Weights of a small GPT-style language model, trained from scratch on English Wikipedia.
Architecture: LayerNorm before each block, learned positions, biases, tied embeddings, capped logits.
MLP neurons of a small language model. Each row is named by its layer, matrix (down: output weights) and neuron, and shows model dimensions 0-169. Each number is 500 + 25 x the weight over its row's rms, rounded and kept within 0 to 999. Numbers have three digits each.
A block is one neuron, or neurons of one layer that tend to fire together. Before each block is what it responds to, as a language model described it from the Wikipedia text at the highest values.

Responds to: Passive past participles
L10.down1776:481458505488532491510510510453471495491530513496516523492517534475485480468443523532507491505507490484503510494491502498537507500486511494537526524448475488518550488476514505515506492450513484498444535498474550509524485519484514536471512484477510479506491503515521518506499469513542502530514509455485467535487522514489488464482500483482504511501497489544524460476495487472498402542493460522501528480499522494443493505518461551478488470483487466456479519471481521530533515521533510480537425496479482511491495490

Responds to: First cell of table rows
L2.down512:475512507491537526492483465522469538510520498481487494550462487499531533508510496499512487493507447545493547507471512463507496466489487484514498530582509511546507500517538492535532453485528482477500503490518500512542457523467480485477550507546470502471503509436549516491463519498500500487484497478482539490504498531487477482533503488480499520497441527466462462510461497501497480490501502506484517505534446487501496510454498458483515471482500492497525505476493451506551515500552473465509530487516446523490529492
L2.down608:508505510484494506491513474476462516521459493490496456519447541490487513516513497483514477479474526479540493494481480499503482502534453480493527558579497489479505508514492495516490533459532490519478491493478486513505500498466503532509524513535467490505467510496510479503493536463488501513519499491530550486502468506440502520552481522508494476565518475486452465522507515516502484502499520484468498524476474465489503483473489512506456494449486430466470504515483491515491484462526510498523508519524484507499543479
L2.down612:513446511543490458468504494492519512471456510513524512523470479438481526527485491539482558536497503510526524473484509469490485468510444513535521506576509502485491501501520490528482488515459534523488513465509515491486507507503496509577524535548455455550504517489527510497468482475504501490457574467493516535525512527506442494522529503517491500545516515511467535502508502513519482459519557499498476517487455495483508490490488529496455497497455488519533477498553512505525547518524459489521469467491501456492460504
L2.down757:504474470479495510483513453470505488516516529503502494547496510513480474518499497493488520497475469503483495499446538496465493456491502480487500466483488521458474476491521469478499489470510514493523520474539474522492538496507530498485515506494502476489545479500517513486500529551469500483462546500526520461503443539493519537451484495514476508518516479516463518524467551529505510496482447520519504509507524500501496474447530490513450473538461471468495447549503477511508509505496499529511482517489515487513488474
L2.down805:484526469502484487486516491531494473479491509513501534447469480517490504509516523466483507486468514490490464529529495482500457516519489511470492483501473514473489489522513493515525493535470496513510486520502528496532543426501493517441457515501502498476464482504488523494509543462504501531488524478489551529506495537462516508494490492472493521506524471478486499467450466481507463526466491510487501481502535488484490534525482469538472518545478478490504484490527444523490544507519542514494425466533503478461504493
L2.down835:464468484522529528475539493494490504540488481498487530505468526477512485525530465500489513529501481539488543511452511559483456478506513464511468541506515514492483548536519477486545503498507501499533497480478497503500490498480533493482521462487485458482513499473532535529496508482539492460498516489508474483493540497534527520465490491516490499499492484559512508469513521538492537512501472468511497493514486502513475447527515513453516475493565538523476494503509454502486501523505512486527513497526554541487519497
L2.down939:487518529499525485481539504478467499470481523498491483471505474503490526507489509428540482508484475501476496476490518481460471491561456525514485491590476502498514475506529491516550442481512468535490501492508495469496483480500459498558481468475511478508520490503497522477475545469501483476456495476502504457481473486475491548532497499510534473506485503493505551520500486506510478507414472501519449513512477482486498512467485549485518521478507509528458509501517488485482507491515489514488483490484528493503508497
L2.down1003:506516512521506538510502482524429477473490506483481471511488524528490516474492500501518494479481495540492491491452523540455508478519529479506518481528506521469488457505469565507492463481503469494503534548558519525467487476487468457512513533479465493497450521537500516517518481539488511535503491510524543461532530522510497493456497511470494469526505477505496447513486491482495490540499515498514479506517507532491572525507553490534544487494552521478474488501473504481476474520524520490597483542551488512514518487
L2.down1066:499549518507473555457541468497525460480460537465505496452475533525534460477502467539471513489474538494494490537475459546548511541481541478531491493532508531524521529505501525493497472484526444461487523502511458448487509487508501509467498510455488493489506505479483464495512494492463556528469471516471512503499507505479525502483494506484495481505526467481504484484489528501473487536496487488476514494518513497491495504502532532469526498493493485491490498528527492483505480474484512529512491498525515494481516524
L2.down1117:503502488512467541485498488463475531469481490539527494517484465514519536481542481526512525498479498503464477457509491470484505506508443491515531474522492490525478475526452507513515556522520429551557468491497486475455522543496485515479493490504535508498461501498483472457524521500487491507496511533517470464518470534485537518486484534451508497523500495493464510516513494505485501506504503497459444539483504518463496499509485517497497485504511466497489471505496508501519530525474515519497515501504452481455519465
L2.down1158:527532500489509489516493515477496461533504486484420519478458495550506508483483477484501530482462493498513493494506498495458469533495562452496493570526516513488537472468516485527529501473543522541536497530508512486470489532471505500509541512455507501506469532555473542466514476479503516466529527483486483479500486493485524499492492508508529486493475484499502483500555438517491553492490472496543497500516481475514494527549473486477564497530501523516494491475471484477460481489519510508539503501516486507515510443
L2.down1193:518515494504479531477476522503503489499528549513493527505491534531534509477514494546495493482476507512507488472451506565510497483546492529527474454508491533490491465513500499529516503482511470522514466501512511527501539520475484512476471512468461506555491469529503489514441456459519455482501489492511509462494483511529476540504468503491495504507460526503479465450529475499488498507492513492518503481487488509489495460525536517531498476454543539496502493529480523513501502556492528482560494481501492494508479523
L2.down1280:505506508459472440502500492501492507514496531537520496498456489515505514524505494519516520520505504476497527480492511472466470510530486489521527518528510495494519508495531448467501510488520510492504489474545510531533508453507499451521534516510539476506474492524519515465504501435447456486468527498534524488514481496514449504513505487503516500505515514521502459521518504521491519512506520512458505533448495445498494446507479493477437515485513460545486497489456534503490484451485503489500475533517545499528468459
L2.down1587:518500556507517522491510490499482512481469530494568491531473500496531502506547480481479529527501475521511534512491487448460502525504474490461473483516514483449559534545517506493554536451494490495539493473473480516520532554505504487495458519498476459496486527529490485469483488501456469473526551453501503455505512516480475509484496503520557509481503537506495499473481489541509477487462514481478494499564492554538496495520516528480486471498517509469495495486497494561522512535499477478512506487480522473498487522
L2.down1693:501489485462538528486489503491504518526520527517503492460524487486449514524505482452493473486467533463490523523529487468537519487525494485484533523505520540516504479498506489488483518533509491508494514508481524510460465496502455509542478547527454512527520488461480538500504502479506494481495512494486519511522461463500526477515491527437490544485486474459456521519538536489498543520446481478520510542452433518490430495490491548519504505475532486508471510522538506511468500506520516471488498541515486476504507475
L2.down1925:472518488487516496520443532498502518507457516471510470525461469503505494466499521471519506521481492542509523450472504491500518498497525486491510549479485519526534500516497474474564479493534503516501537477489455459500523497475451482468486527504471465476502493512494473470505505479511528472523497504465519524525510497442450532527513491529482475527506498500511476481488501515484523504460457520456433506484494546541460516499511515466521496493465477459480499492526503496515504487505474459499538483502478504506545468

Responds to: Word-completing suffix pieces
L4.down811:485539469474526480519511481472520467497492492499519493462502487478496492495481491490483500527491490485535471493451473531496490502489535479455501509489499502481465531484480410515544545479462501520474528480485454536520518528488487543472494515513528485514484509513524505473524510474511484484486475481482495494522487501487527500433501509497496490517505498509504521534476526487448536498479522512475482485504508532499493495503498489483505497517495478514477467514491443561478491530491481479502477491507502511500460482
L4.down814:483483498471513505532482502525495506485493477513512482534475486505529511465488491509497437538466481453526490511506511499444464494519488472477517514544454489489465513472524500504504516476459474563518457503503464466500518473537533499504517482527505501491524508528524515510488467527523499445502504428466509482491506503510551481504503472508501498474523482498478478421544518526511494525519504530520498545488498482470502511512493529462478491474510479530538499512532446496511521487500495555501549553527498509475505529
L4.down826:517510478503425511477495508515506533487491494503497483481527571527493516491447514524457518468518512513505463468505489489465533500456535493466501507495555526525547540513542476489485442432483491479520481516500475465494501521503501475450475544493499577523496475477508506488494492515508472529502502515512541454540504526509498500489521505499487497527523534501496459508505503524531495471501494470539500486488502479534490479435495537541444477482482485476552531443499511472523493499477476532479520483492483527507525452
L4.down1400:514469532482447476465444494513500467502456511474492564533484493398481486496505486473514487473527482486496506500468499475527466538520499506493493494500504500491486486530513521538459500536525488516537506446468492499465493536505496527497537524508489519461530518532514483514448505503528569468515462474568449520485483543500533485492484510485493497514476445506520526499518474479461515507494507488515513491525461484527514489530490542522488501500519465490525501546473446502503498493512452493503476502495531480492547478

Responds to: Predicate after copula
L2.down123:514459476506446498471494503475495471471484494478523486461515522502499470489516490482523489475537509506523503477529491488487526493492515502520471502518464497469485498530460501481516510555509471495491468497495480485516485492517500537492469497483529484494548453518523486515497447460511513520499480508483471500538507476513485511480531504510492506479484517513454463531512511518555477478489509490484513500504516499489505503510529488476490476492465520526464515510488472496505503480492484520453521531514506517491483523
L2.down160:516508513482505490503485527460503538505506469491505532474557500538519475497512501445483509483539546500510518511504556492513486537469510520473484467507519457541463489510482493463490499466457488526497467514480530529509557498503503500478456493504484520495488474510515533507536540505484511496522474454453513496440513514472476538483505522452500484434547500486498492552503481442514559522518511493510505526474527522483498476502487531488490473537486516513496502521497548492504487497496491478451532525529483503513496506
L2.down204:554462514465501515534518486499511533536477485473475567518510467519490523511529502520469526532499491519481488493495459502570475470529493479499464493504518529473529519516482523494469525519487508543500475505451520454491533501448520506487487513516503527530503477506479558501511491487510515475484513528488486523514484514488492509499529528479505471492522494470475523514551489461475477459501545473528527501482518451494518483490512502468483501505457480503496523492506484521465493524501528456478483501552475503506505505
L2.down566:505482482523515450502553547504488493525511459487532468523500494516496503473502463503527491525537499521491509528521480490509487489515479477490492478486475538525537504488480464510488499525527526504512480470517519486541460539539474538474468498514555531483492509503517491508488491529489484527547455551533442528487519477488495543502518507522516488524510497506476514489455462485492513522525489511513527491493514515531550471524477493499491479534512508523484466426512467470527487478506488489496470503498466514464523515
L2.down792:506514527487482499510475478462495492537477495469494533525489516488486521487485480448493481482532510490499518489458530489478443501482525486525472493510540483519482515502508503520465439492498499517482504516487527458502520490468484466515530494465495531534500454520522530485475490487507509515438510517513531518505505527482506475484500497484495504507499483478478531478484491506424561477469522486481497532446485482485500507499437475478517539498502534466488499468497573493492532428482527516522514530540491505487501504
L2.down1032:505485498533527548492487549488509533511545526556503472467481508519532470530503507512521461531484516510492539546520484529519484509502525539482488519513500513491520445472489519488514504492519484488525530503540471472485497481524555546524503499521488517509500538521526487491511540510496477469531488502511507513500538513475520474502498506513508492489475536552507511489398472499491469514500529485484501519463523513488498502522507486498491478489440480536526507517507480519442471534486479516473495517534463476486523518
L2.down1116:484469528465483504479472470489520460507474468489434512488481483497492475488504529547513501488535512494505459513535477543505514552492488490509456501503524484497472497495512515512494503451489500509478543482452515505551511458479517487533475490493519490474463480527498499511455469508524504511548507501534541476542496456543513487477506526470498530464551520520535499479509479484475531506474495461500539445517486507484488483473497495520502489506546506495481513484472480517528505449505505455479509464538498538516496443
L2.down1166:492542525487488488515552499494451493529472516464532521499509506476504506495528483483495462540548535505491493487451515505503495473488499495506526462495516510532504501532472464511458505545441489474507522507499436501478521486452495493482439523492465507519492516506538487534523510554503480495475497504518528482485514510468507520480479496464474530485528471487478474504500473515495524514527492508487495505480495496519462469475543572473506477474492489482475474492480514496467525481498498508480557523517503547474504460
L2.down1213:491492536516478510533500471498501505466540479486490457508486461525523550516500510486507504485497514500492478467491492480521468481523512480477483506486479509488511498516471516483492535492480498497517506536518540511532527511524478483492500527487505506541512498537498533513511465524486492503553458491461499512510493528504537507496497532484467513560495493485489458492488508466494487458506500531497495567488525529483478462465490515486486524511521564487532508499479495543479483419556463531533519473462509469502458513
L2.down1371:519504504489506520497462465482463481516475492502499466470481537490505529526499516479498505502502468533528498496519543471455502511488517481466446403480532478471522515543508523500532496503499463519516483471525519472493504505469456496492499489475510520482508455528521513546487550470520515515522524523562500470485464494483464524529490475478473487508491496461491519548529558503476480475509484484497465557539504519480513514505511499494513458516511551460485490488458459446533539452512502506563499484452487532489508504
L2.down1450:480472509517519537502465481528510510507507509491496549522465492467483500486454477480510482536526529498509498476445491520499503460540500516477499483563468464478485501499484504488475489483495570479500470422545524481528531524539471525511494492468460474455517469467518518473466477476526524495525474497509503506540493522543531512563444507542503504531499504503510524492523498541525529467518493451532495540524501445480508490501471498501492518500475490501513504460477455511506469563504510480443545502482494466567501505
L2.down1509:509484498510546510481506495539498507452502520516504512490478454541497502518504534448509562504464538519522504510504500507526492489535499514488499496554502475475501524476497481489468504505497568482530506503486543536524491512551549506461529474498522518485507527503488464505511490472505477516496514468491509536512508497564512485486526522492503495486553484501523500501520466501532473497504482520521467431469454466520474525522503518495509529516489452532496502464507505524493472520484530474465519496504543444501476547
L2.down1554:509464451498514506489499534495492478499502520495519510493495463496516490500483538487492459493492465491462527527481491471484511517544454513514487507507466490512494510515504498514499469465513445483494509486477467517524477468544510537552482511539453493486486504504434498490494510478517527560524439514461504501517548477541516516449557487505530487479527515499499496489453515493543488489524482456485501436559528470509528472519454537526505512473457503482488455497544502497505512502487486458459477509536510469489510480
L2.down1710:509532475535501460478487463488448506526488521495561533497514520498471505518519525509485472526566538461475499491461564479510513486478501506499498513470501485488511457514504521462464481493477452507471497494483502516514478532509550505506535483481514475478526489494475529496471468529485472497479482531536494525493544477490475518517466490520463519476566460485495520520493510536524480485553457482498507557505511533508438456456463488458473506501456544465533492496505523508535451451451518478497494511529512498542460560
L2.down1711:458459525472536520484511484480496505520509513511473493489486509506500462498487465495487531529526508521514487523489500454501430510476511504496504496510507485487455514449496488492515471502486528481515453474532466475524488531573472485553524476496472474513483499484495481486490482503515508500539504476507497573521506520524544525471496486519526504474496540514491496552525507524539536482518536443489490508454473489525518528519464498472475535499520461506509488486488485494511485540468542494507488484511476484532531509
L2.down1949:529448458520523496488522449492484502497513509506487493482523457513510484480485515509459484530478533486496471559493481487565538501506527453459450512511503502490552454496523508481493481526518497488493485533517469464518534481525468553501529518516496465465488514479493461478459480504470503520500455470530453502481461496483479474482485509536518504531449570487505511502492466471504531446525532503505569494511486494504502494498523528455517531499487456510528500468534494502489508480499522512512490497491503496498521494

Responds to: Final noun of coordinated lists
L10.down1084:492505515474525465498464513494455502488507503466473530517529551578484506512478462513477494516524506469489515501519504472532495471534512476499527529449471496498464487547503516490488472531528513484526505497512513503483496527508518462514522485509508485463531505442417484503477482510517505509503498526513498463495523479490516500465503486519490531536510542471480486496513485472516476539438516486543493485498476465526505492554495507504517504514513472481508478533480492506523510513468529530436510482553515497448523474

Responds to: Word-final suffix pieces
L2.down85:497526464518465538518530504468497509519482512447460545517521477517484473459518518497553514506467474456514476502510524515489488488446475487494490483484491463504497512540459502524478505526510504514505458540482520436490516473474475495493529539510502532485499479481563493462499473513495504480455497529523511455481478478488525511494545514489459429515514480504526483518517515496509488492497596542453509499482491487571506504453524491487478506446473478444533463503526515488527519534520498495522480494520506502508506459
L2.down176:484542503511479522518465502474493552510496493519509473474477485490469520455531496476537492489512504480520465531514486504543495461548507519497475505497489489499519428488478513464457517477507521485476513489504495540521487505491476490486504497474482479541479492496504521475550528483518464507522502527513506498539509477509544502560499483501521517529496490476507463537485503485480525453499534490490502535537518509493492473502510474503512520464471457462525527453523503495480491488522522532473546473489468458507469504
L2.down245:462513523491457487512515515457508496503546510547538497469494487513509497481517480514484550503505535438500475527484546491506453498562541523495537508532513456503502464499508468480525537495497532488474556499513502508488499480543489450488505468475501466491493526498453502519453531494503496512474482471516512537504508508496522516474555473500523492553475548483493463510494531555496520509532505530436534529520525453474485468471478515492474505523498526502537515445511489498455482533506518529505531538548457545501479444
L2.down428:481513448525510491465495512435489507536491538498492506535531512470473497467516511495501476494430499472525537469506552524488535465544473544517482492487519484525490457527488504491494516497428495472499487530488535502479477476464487491439499491516445488549488468469486527496524521552472551476466498532503516485525496513480472505489504499489498518477485513493447508541531520481469514495523551537506540462485482461517481502487517512474501514480480525503523519474468482496477455507487550522506498531503482517486497511
L2.down907:498532460529469546502567493524497505567480524475501514469509522503502483489447487481451514511511517525477511493481496519495461525500506503488489536482468524520490508497525521508487492508514480493488559495473482513497547496514470439493473503538516505515490532488496472489508498524525448485513504539507470524508517489461504512489508519505477531487491529485494454534505532505443492425519479492560471503491513479483455538514498509516509473478464533487515487511496508457510530533484483534559484514510496541483514497
L2.down984:490491487502543511509508513471507529489483492453550518468489476503489502542524505542472510513493523482531471477491485486503544526491490486522529529484501463548469471488481454486538509478536571490481508515533511510514534481513469452490504522502548469505498514497533512475503528499427553517470483528465499479502496439507527510498526512511541511499497486517552487477480477512545547495507514535501534510517456529526506472482530489469496513508481507491477517448431510487511481522536531500510449452478506515560491491
L2.down1043:476504518476521501492507505467452496451503508479505466461463483472481509548543477504507498526499573479534492521519493458544475530523489509459472497482548469501496461459517495459494501503489516492515530508506516510502513442493466533498507508486535516510499516508502527473522511474513490480496494504522510523508475506505493460474489491526489498517459530507496506517467498502493541468535497458505463487533515503491521471523506462457477487505472460480481499456497559523530530493495483568513486470481475487515446499
L2.down1113:465507468490517522512456507525485519495479531497568485466459511513484449523488564494500450541516523499488487538503526493496481454513491538509487482518490502503516470481502489487515509487508547504496471472562478505516518511515507508507501518505501490496528492461510509505521539488483488480488444508489490495473501515545533485509482506475549473498575499505487479535476508513529503464550494423522504492483521486500494460532504512514514499459442453500473475483489507471490493481496497496452495452480536476503526485
L2.down1265:497473497498495476529500538508487498515497530490518533511476486521483468499510491494473508509547525496545517492494457491504466523523536529458524474468486529499476493494532502483481508537471516533558454484520553513478500483509517474478497498516471509472544449491514490558434495491490505555480498495480480483517474475464499476457490544489531443502484464497518483516505494457469489435477510487482510506501459475463526513481549542476504473513518488516516523475512519513509516464507477495498481461509495528476495533
L2.down1369:544487461548496520481492508534502470505485494515477498470486473489512508505489532534528529511495472482526489500527511498483465529537519488493501527505506484493477517482470466456463479488505546495497531524491496486470535510511536453504548546433495470513465492502482524457471508488470505453486506491496488495483481501474530489521523530553499492504476458459562492524497500479426513445552471511496498479515525486511493453480505475511514517478542469469485483499505502516531470476524467555484467506505518508552475490
L2.down1393:519475510488530521495550508509518520498513540516497507485456483476469499476501460494496513467485489503480495466507439480515514517561522479514510483526493511485515517492497487495505512441509485512480516461520478519541517485472501484496507479493531508476519505494473508491478475467439491513501501442465523490479480467525475509511478550548498506516497480509533492509520464503493512479441494510528528499477510486519488483496472509476528486506518539537546556508497530499497493481499504521489495499505542494485505529
L2.down1406:472460491467483513517508467540502528515475520466490445462509462498504491438487505495518486526507463478512510503532502517510485491486538431477508520480508486517517498493493492478509529539516492514534494504485475551482535502514468494501519515469474480535481498449495461500487536496477509446535521548492525530467439517504523497505458540499497549495521534492493498512515497527468511504500487477478471487502537472489498544469516485529486488509551454486494525504519413487518500487498485464548492507511527493526472523
L2.down1409:543519455512476508572509471473514514512502520475531451481472486516500507519488520468501542496533521470438496488487518435455547476494486476522557492509487495497481455505498499496472509533506511523493503498483502492485498440502507544499444492526488500458552494477510467493483491462513513521495470491485512492484540507478485524552492483533553519510487457472471497462477490511483535519502496506530515516547495538518481484497501487514470462515477528491513535493465477493504497481482482483531517520517506510499489501
L2.down1464:482528504480542547462490494479508514515487503512525514504510465520469470546469496515495492461506521492492515485514512477532499485542486517511499496492504465452500476522510523516478516467476475512470501488528469494485508516525475491477493513523493493478480484537442495491539512498522503495471519474459533495502490478515490493485492483476474477519483489519492486459503466524507527488522474511547486501507483424515514513474529534517464480463485489482532496457545495515492538521490514481506487490510463438506499496
L2.down1834:507452507473457430550517567463491468504515528482524503531480463512466524526486517513462522465538500524492504525531515527447544504494515451520528504490480492515531482491523519505496477517526525446529490507483499501514480496506510500518484438470550522488475501496503489503477478469450514472515491518508509484472509453505495504513538511522491527498514531501489508513507502501464480462508502446527544487509474495458487470489505469514536516462476507530486493517522461545507486513493504429487474508521490505484538530
L2.down1932:485500524516472482473505450476470528482518451436529499495541477477505509507471498499431499521517497485498490490488518514497480578500502487510517515458525499500499510477510468491515499487502537499498508509509520512506550453473531456463501479514509489503513508502485486454538477464506546471504482522498537466482501465494509538449481501513428522509510472486529502517509443530508511492566526475481540504531530475463509496499481488476462492502499447521498529513501570493507471542522488529455468513515520500492485539

Responds to: Table row first cell
L4.down435:492483510524494527473483493475472526511469511513477477542527533554489504519530479492498495451509483488469507460496527509464502502455494530491507544482476521515508506519482487547522493491492504509494463458547496487538469547499498457477489494512489538501476498520472505482533474506498478523452544439492503515506481536487490481500509516501500492504463488478513477483491513480496541520504516491498460499503486485492505557512498466517483497530533536518536512507484484483497507501521533504511518534521479487520515513
L4.down758:466533495499512514543518533484493481478487511478513511527522539527480516520496469501487489473519496519503521503523515450518482472515490508469523499508486502555487493452492538484515489496496533520477495518509488511490501497489495477522455539494469470492488527548493518513499468488500501463474478483520514474487505496498503522516538478503485507495486511482515508490490519507500501507453564511528512489513517490502497507538520497495500490489514487557494519535468458497524452545489482539528547522496519548524496523
L4.down1013:536482495506501474492546461522487389515487493462485474496522517510461513481483516442495483503502478468571507517488489519462488487506497498518567508486543501466497475497465474542479496486496500501457484534479437502511487525475496521503537480536523484490511468469516508525498451497485509502504502531510507520542510496531509484515484528486459554480540495470525515495542516502541500555489491504503557479482533523450485531496542517531476506459534510481491511453477476487479524513504480499512459518519447500429548513
L4.down2018:553530479503500499495497486499520477534481474544518477516536483497503501496504490545543527491463483506487509480452497499485473528438521473449518496541483491511491486483525476498505535543535467467492507529527471487524515458522508556545511511474506533474489519482501486474502491495461482531521520519498454524488544501476520477484513526501470476463500462462503512495530470520507494498490530491451528476480486456492479462474530525534495454524498513522508500516465478438471505512484487520530499538503497499485506477

Responds to: Pre-noun descriptive modifiers
L4.down252:524503489511515517515519532513510559474488480497512516490561521494549473456528473484481503450457475492495491513501475510480486505507510541513538561460542538512507499516483491517495491507525464524507500454471523552525436505482549529472468500493474502475508442507468466467476504514500476462468498459485520520487511512500531509478504476510532501489471504528529486463497451479491493534490495473533423490504484533535478499513487473534497496481511530501491463504501456524563539491522517443472497485501482505498512518
L4.down537:477491515532500533490494504508529466542492477499441506536532486518462527471435483482487518527517535548465507483525493477482486509489476492506503482506480494501497471513504491531479500502511513463486501498509508519517484483488524496488502498480497505540472471553505522474479511482493500511483516461499539491452468500487499423521528551439553510462528468462490484509491472501446518514483483503511457505480504513524539525471494539497479522477483500558507510505484513497466504518480483496385532509514547505498540530
L4.down709:512495474502522496452507530495522514513512547507470499478528478521495495468490491490471487500518496472503515536511533514481518495520504526484459510442494485524480486521474518527488476508495476497538462454508505491510481475513425465481480485458507473466520438487479453484532474486492497510480517505489529470524468494465493453431525502487541475541567499520484513489457467447501501502481491510472469446507471502476531491477469536473480504506477526550504470516491506517467436533509515479469510517487498506527482480
L4.down954:529481510515487473454480481492522510521545497539481527481489498456469497484493532508539505493509518537494496491508477530529482444490531511490515527510471496480500506462469469501536507491490505482503510475484539518511438491538517524477491501508481539538521482508565503477481509475475513482461536524565475522542478521542510461504524507483485493506500527504532515475525527537492465489495483491518459510519490506495477532473434498497504475459452520481521506514496491555542521510516526476473510499499505550524487510